config.yaml
n_kv_head: 12
vocab_size: 32768
norm_place: "pre"
positions: "rope"
rope_base: 10000.0
rope_fraction: 1.0
qk_norm: false
init: "normal"
init_std_qkv: 0.0244
init_std_up: 0.0244
optimizer: "cautious_adamw"
lr: 0.000306
lr_head: 0.00438
seq_len: 1024
doc_mask: true
MLP neurons of a small language model. Each row is named by its layer, matrix (up: input weights) and neuron, and shows model dimensions 80-207. Each number is 50 + 15 x the weight over its row's rms, rounded and kept within 0 to 99.
After each neuron's rows, "fires on" lists the tokens most often at its 100 highest values on Wikipedia text that the model never trained on.

L5.up373:51 56 29 63 73 37 30 48 34 29 75 34 54 30 25 66 51 50 53 61 40 37 63 59 50 62 28 58 77 48 69 44 64 54 35 69 52 74 36 24 63 42 74 47 42 47 30 56 23 72 62 33 18 73 56 45 25 39 48 59 42 57 52 47 34 61 28 37 82 58 31 53 44 52 62 49 34 42 75 48 33 65 50 55 42 59 63 84 38 63 50 57 46 54 36 28 46 45 39 47 59 34 58 41 99 56 39 44 66 57 45 39 63 51 31 55 64 62 51 76 36 40 70 44 51 56 35 59
fires on: "==", "===", " later", "rom", " ===", " =="

L5.up857:30 53 42 37 41 78 44 42 56 71 50 47 44 58 58 45 45 45 58 60 50 44 56 40 60 49 39 81 41 83 69 36 56 47 45 57 40 44 61 48 51 57 54 45 49 63 53 53 35 52 68 70 41 49 45 61 37 38 32 23 35 60 39 35 55 52 27 42 23 41 76 71 72 57 32 60 59 68 70 47 49 53 32 48 70 77 31 43 27 62 48 61 20 19 37 47 43 65 40 75 45 41 54 42 51 42 35 36 48 53 56 46 56 42 41 49 64 51 56 69 50 46 44 44 75 58 65 45
fires on: " ", " the", " (", ")", "v"

L5.up2890:38 70 53 20 53 81 54 61 59 36 45 55 23 59 59 56 43 46 63 65 60 41 58 64 42 54 48 67 37 51 63 65 58 59 49 68 45 61 57 34 50 70 79 59 58 50 29 49 66 33 42 64 53 48 64 49 51 69 54 13 45 49 67 55 29 61 49 38 57 41 54 61 39 50 54 69 57 74 48 52 51 44 42 66 43 63 41 47 54 53 41 27 39 40 60 37 38 38 51 60 41 47 52 31 35 56 64 30 73 45 84 75 40 58 46 18 56 30 44 63 60 41 72 71 50 58 84 26
fires on: " ", " the", " |", ":", " @"

L5.up1811:43 47 34 40 38 38 59 80 68 39 49 64 43 33 14 32 56 53 47 34 60 54 21 80 73 63 55 60 72 47 47 56 45 47 90 72 42 59 43 80 36 72 43 47 77 56 40 54 51 73 41 57 30 44 57 66 29 68 45 67 59 49 41 48 56 62 68 45 46 28 74 55 43 38 60 49 53 53 54 44 24 58 46 37 59 70 58 71 31 40 61 48 63 90 38 42 58 40 27 80 48 71 70 41 66 48 48 60 53 62 21 52 48 28 32 44 30 47 21 69 22 56 53 32 60 61 42 60
fires on: "\n", "-", "|", "==", " and"

L5.up3035:43 30 40 53 49 74 53 39 27 27 32 37 40 14 51 58 37 62 49 54 52 51 63 35 31 41 56 58 57 32 67 24 58 31 50 66 50 36 48 04 52 53 46 74 68 37 40 47 14 45 82 44 47 66 44 23 58 59 51 33 58 27 38 47 33 57 35 69 29 32 64 68 34 43 67 56 46 40 59 31 44 67 30 63 30 81 58 60 51 49 58 52 27 68 71 31 31 36 68 62 61 53 44 60 40 53 62 39 67 47 46 48 43 51 47 46 68 27 26 16 48 48 52 34 66 84 48 71
fires on: ",", " even", " that", " only", " ever", "1"

L5.up1563:51 36 69 60 64 61 32 72 56 58 39 31 67 51 50 49 66 36 54 41 68 41 52 58 51 34 59 54 42 41 52 57 63 58 57 49 47 52 57 67 37 48 46 58 31 42 57 43 56 50 21 51 55 67 44 44 32 33 51 16 31 33 69 59 38 67 43 27 56 35 50 45 29 19 39 75 73 63 27 50 60 62 50 45 35 36 58 67 50 45 49 61 49 57 53 41 70 47 57 53 41 64 62 39 33 55 62 69 72 58 65 63 49 50 58 44 58 59 51 47 70 67 73 40 72 43 70 41
fires on: " the", "\n", " of", ":", " from"

L5.up2739:39 61 53 55 52 61 54 62 61 52 60 38 57 44 36 41 19 58 52 54 33 61 70 39 30 57 56 53 79 34 67 40 79 21 62 46 43 59 38 32 34 54 45 50 27 33 65 56 71 56 20 47 69 56 30 58 44 44 61 41 38 62 55 57 38 31 32 25 52 57 67 52 67 49 62 47 52 23 42 36 58 67 47 40 44 45 70 53 41 44 17 45 38 59 27 62 78 40 42 65 38 65 44 71 56 48 45 33 83 59 97 30 40 33 46 27 66 55 48 26 63 52 19 66 65 49 84 40
fires on: ",", "-", " of", "1", " on"

L5.up2886:34 32 42 54 40 47 57 63 47 37 27 57 68 26 38 46 30 49 58 47 42 50 46 44 61 67 52 55 35 45 43 23 37 48 59 55 49 48 45 55 46 63 56 64 50 23 30 48 70 49 40 50 40 46 32 09 44 34 59 58 46 47 64 56 55 41 62 58 66 45 58 65 60 62 73 55 53 47 35 81 69 79 59 46 28 60 61 45 45 20 55 70 43 38 51 29 67 68 70 58 54 46 57 41 74 36 49 47 51 67 75 54 42 75 43 63 25 49 70 63 31 38 46 40 43 66 60 47
fires on: ",", " the", " and", "s"

L5.up1985:42 42 32 26 55 49 81 39 52 84 48 52 42 58 34 29 27 57 36 44 38 45 32 23 68 50 48 59 32 51 55 73 37 63 37 60 51 44 69 41 26 33 42 67 40 56 28 81 57 48 38 60 84 55 57 68 75 50 17 73 46 58 66 51 23 53 52 50 57 66 60 61 37 30 64 32 61 66 75 29 42 71 40 65 45 42 35 42 34 67 58 67 48 50 51 65 50 59 78 31 55 65 42 52 67 50 38 52 76 58 38 47 37 66 52 30 47 37 46 28 45 49 50 31 25 65 56 47
fires on: "8", "it", "7", " |", "-"

L5.up681:57 37 29 61 58 02 32 25 47 70 47 64 40 25 45 91 51 91 68 71 55 62 54 25 40 34 56 55 24 57 55 66 48 19 55 48 00 62 61 31 49 66 43 65 33 56 35 43 51 60 35 64 78 68 28 40 58 70 34 61 65 41 36 49 51 35 43 11 53 63 68 60 25 52 68 81 48 55 63 40 54 49 30 31 52 64 63 64 91 44 61 63 35 30 44 47 35 51 54 53 50 79 43 35 39 53 59 56 59 43 40 67 45 64 57 64 59 50 35 60 45 82 45 63 62 57 58 47
fires on: " and", " or", " ", " to", " than", "–"

L5.up198:58 14 51 30 70 68 62 51 44 76 35 60 59 59 66 30 66 55 43 48 38 67 40 57 42 57 65 75 47 54 69 43 27 51 55 49 62 74 52 60 39 70 82 35 51 08 48 47 16 49 61 67 40 21 19 35 71 56 35 67 53 66 66 44 59 50 52 33 66 30 35 74 56 52 42 66 64 63 44 54 41 49 60 58 55 70 69 60 41 58 58 80 50 36 31 60 52 62 75 52 32 46 28 40 59 40 76 46 59 50 72 50 19 54 38 76 81 66 49 74 31 58 47 58 72 74 71 23
fires on: "\n", " ", ".", ",", " and", " +"

L5.up467:40 27 62 77 65 37 45 39 61 53 54 58 62 57 41 52 42 69 49 41 37 43 21 32 33 41 56 48 51 24 63 30 52 61 61 60 44 55 54 39 63 60 20 45 50 34 40 39 58 71 64 61 19 27 28 52 64 36 35 62 71 31 35 82 76 52 17 41 23 35 39 35 35 69 51 46 54 64 77 70 51 50 54 46 44 71 41 46 43 36 72 67 14 47 63 49 56 55 42 56 40 55 69 30 57 40 60 41 51 40 44 41 61 65 29 60 47 35 46 56 40 48 47 56 34 62 55 72
fires on: ".", ",", " and", " ("

L5.up155:40 54 58 46 49 64 44 20 32 95 40 45 28 49 44 71 44 67 47 65 80 50 50 56 78 56 72 63 62 42 38 62 16 51 45 55 53 53 51 59 48 37 56 44 60 63 12 50 69 51 15 59 82 65 63 46 54 59 43 61 67 48 69 34 45 41 63 44 52 51 34 60 56 70 65 23 45 40 35 64 31 56 37 59 62 48 72 45 24 72 73 66 77 37 48 58 49 55 60 55 17 50 54 61 38 66 47 61 41 77 68 62 41 74 38 45 37 27 49 52 20 36 55 47 34 19 76 58
fires on: "-", ":", ".", "°", "7"

L5.up1698:50 54 49 54 27 69 42 41 50 86 55 56 49 32 51 34 47 88 36 47 43 42 26 50 38 76 81 50 45 57 46 34 46 41 41 68 37 40 45 31 35 46 28 59 62 24 40 37 40 69 52 40 40 58 40 20 51 54 47 57 68 43 50 77 46 57 19 66 60 55 53 48 47 47 39 53 63 64 40 45 23 69 65 50 38 81 52 56 49 29 45 90 34 42 64 67 37 67 30 78 60 64 81 34 35 33 39 69 74 38 65 43 79 53 49 61 60 39 47 55 32 12 45 41 37 71 52 41
fires on: "==", " |", ",", " ==", " life", "==="

L5.up261:50 53 51 55 51 72 29 53 35 41 45 56 45 27 51 48 44 71 37 64 73 28 70 26 14 52 47 76 57 50 52 42 50 71 52 48 46 59 55 33 53 83 47 58 70 49 40 36 41 30 57 69 40 74 49 51 71 65 48 53 29 63 52 57 44 53 54 39 34 58 30 52 41 47 88 41 62 38 64 32 50 34 43 70 67 62 29 44 85 52 11 58 39 40 75 52 49 47 72 55 69 49 63 17 38 33 48 59 42 45 62 62 45 55 56 65 63 50 48 34 33 58 63 46 69 50 45 59
fires on: ",", ":", " |", "?", "!", " ("

L5.up1889:58 54 55 51 55 36 35 34 43 53 57 31 70 62 57 37 38 54 48 37 33 52 53 55 66 66 56 60 68 54 58 52 74 41 39 64 39 72 33 73 49 24 65 53 67 73 50 58 68 59 56 37 21 54 40 58 44 53 41 64 52 46 19 35 31 63 58 72 63 54 81 51 37 54 33 33 65 29 74 48 52 51 71 38 58 34 67 58 21 62 27 49 56 93 56 64 34 20 40 42 54 44 35 53 62 26 29 47 38 49 40 61 45 50 52 59 50 60 22 55 40 47 50 54 38 48 41 41
fires on: "==", " ==", "ța", "===", "\n"

L5.up2498:34 60 50 55 59 44 53 57 68 68 33 57 19 37 55 52 51 48 62 23 63 71 25 63 57 42 60 49 62 52 66 62 16 19 43 80 67 66 49 68 48 50 65 34 47 34 31 61 61 53 51 56 74 40 46 80 57 48 59 65 50 67 72 73 60 52 36 69 39 54 43 34 64 56 64 48 56 46 34 64 42 37 53 64 47 56 57 63 51 64 51 50 69 57 62 51 57 70 93 64 69 89 64 55 21 48 50 56 29 75 46 53 56 71 64 29 38 40 40 42 59 07 76 28 46 85 39 55
fires on: ".", ":", " IV", " v"

L5.up1340:51 23 61 37 46 64 48 50 51 69 44 66 65 51 54 44 42 76 71 30 22 57 51 34 30 62 70 58 67 38 37 40 27 52 47 39 33 69 60 50 46 59 36 79 38 24 33 18 38 67 44 54 52 36 36 31 69 33 68 40 62 65 47 45 37 38 52 51 50 32 56 29 30 61 66 55 69 28 59 58 28 50 58 39 46 54 52 50 64 36 35 85 32 48 27 42 41 46 45 62 69 50 29 59 66 14 35 44 79 41 28 59 57 70 35 62 43 50 40 72 43 69 58 66 55 51 53 78
fires on: " and", ",", " or", " |", "==="

L5.up2827:52 37 62 61 69 69 61 60 47 60 54 37 59 22 49 43 44 74 69 37 68 53 48 59 77 67 69 53 69 71 52 34 25 57 58 42 54 56 18 52 11 73 55 20 91 60 38 09 27 30 60 44 48 20 62 34 47 23 44 47 56 56 60 25 44 53 79 68 57 61 55 54 61 45 57 23 35 46 24 43 81 63 46 24 53 46 66 65 48 41 63 61 46 70 59 41 48 66 44 62 64 63 47 37 56 56 68 64 56 37 68 47 21 57 08 59 87 66 65 51 58 49 57 43 46 55 44 40
fires on: " the", " |", " ", "\n", ";"

L5.up2394:60 51 23 48 46 48 59 52 81 54 56 38 42 64 64 47 28 72 51 52 72 50 40 66 41 51 45 63 78 53 61 53 77 27 53 54 33 62 77 58 48 40 54 41 47 57 63 55 55 66 39 49 31 68 46 88 29 61 50 47 44 44 71 60 68 38 34 51 50 65 40 36 55 36 47 54 65 41 35 30 38 45 40 56 30 38 42 54 70 51 48 37 44 53 25 38 66 51 62 51 51 64 21 40 57 32 63 40 76 35 68 43 57 54 60 51 36 68 46 51 54 41 73 31 39 52 54 51
fires on: ",", " and", "rom", " or", "-"

L5.up2038:39 23 59 58 59 40 45 45 54 67 51 54 34 47 50 49 19 66 53 48 63 42 54 46 32 39 43 48 49 75 79 36 23 35 87 68 71 51 30 51 57 62 38 76 93 41 47 28 16 70 60 63 51 41 45 33 27 64 62 34 78 66 49 41 52 60 70 33 41 36 32 61 46 34 61 35 72 50 45 42 57 56 27 55 43 55 65 54 58 57 74 91 43 34 81 48 62 58 57 39 71 28 41 36 70 31 57 50 44 76 49 59 40 41 26 80 66 52 34 53 39 40 49 27 66 42 48 51
fires on: ";", ",", "\n", " of", " that"

L5.up2464:54 44 50 74 63 29 24 61 40 58 59 74 95 17 23 56 40 56 71 68 49 44 53 36 43 33 65 44 48 70 67 41 63 51 42 51 37 65 63 51 45 47 33 72 47 54 30 17 46 63 66 66 65 61 66 37 50 53 36 50 58 58 70 36 51 67 22 47 26 46 80 68 39 36 63 41 72 49 37 39 46 64 42 26 25 50 40 66 34 28 60 56 32 40 56 66 25 69 50 61 51 64 13 62 80 42 89 43 24 66 58 66 48 63 52 58 68 55 34 38 09 62 63 48 20 67 59 38
fires on: " ", " most", " and", " more"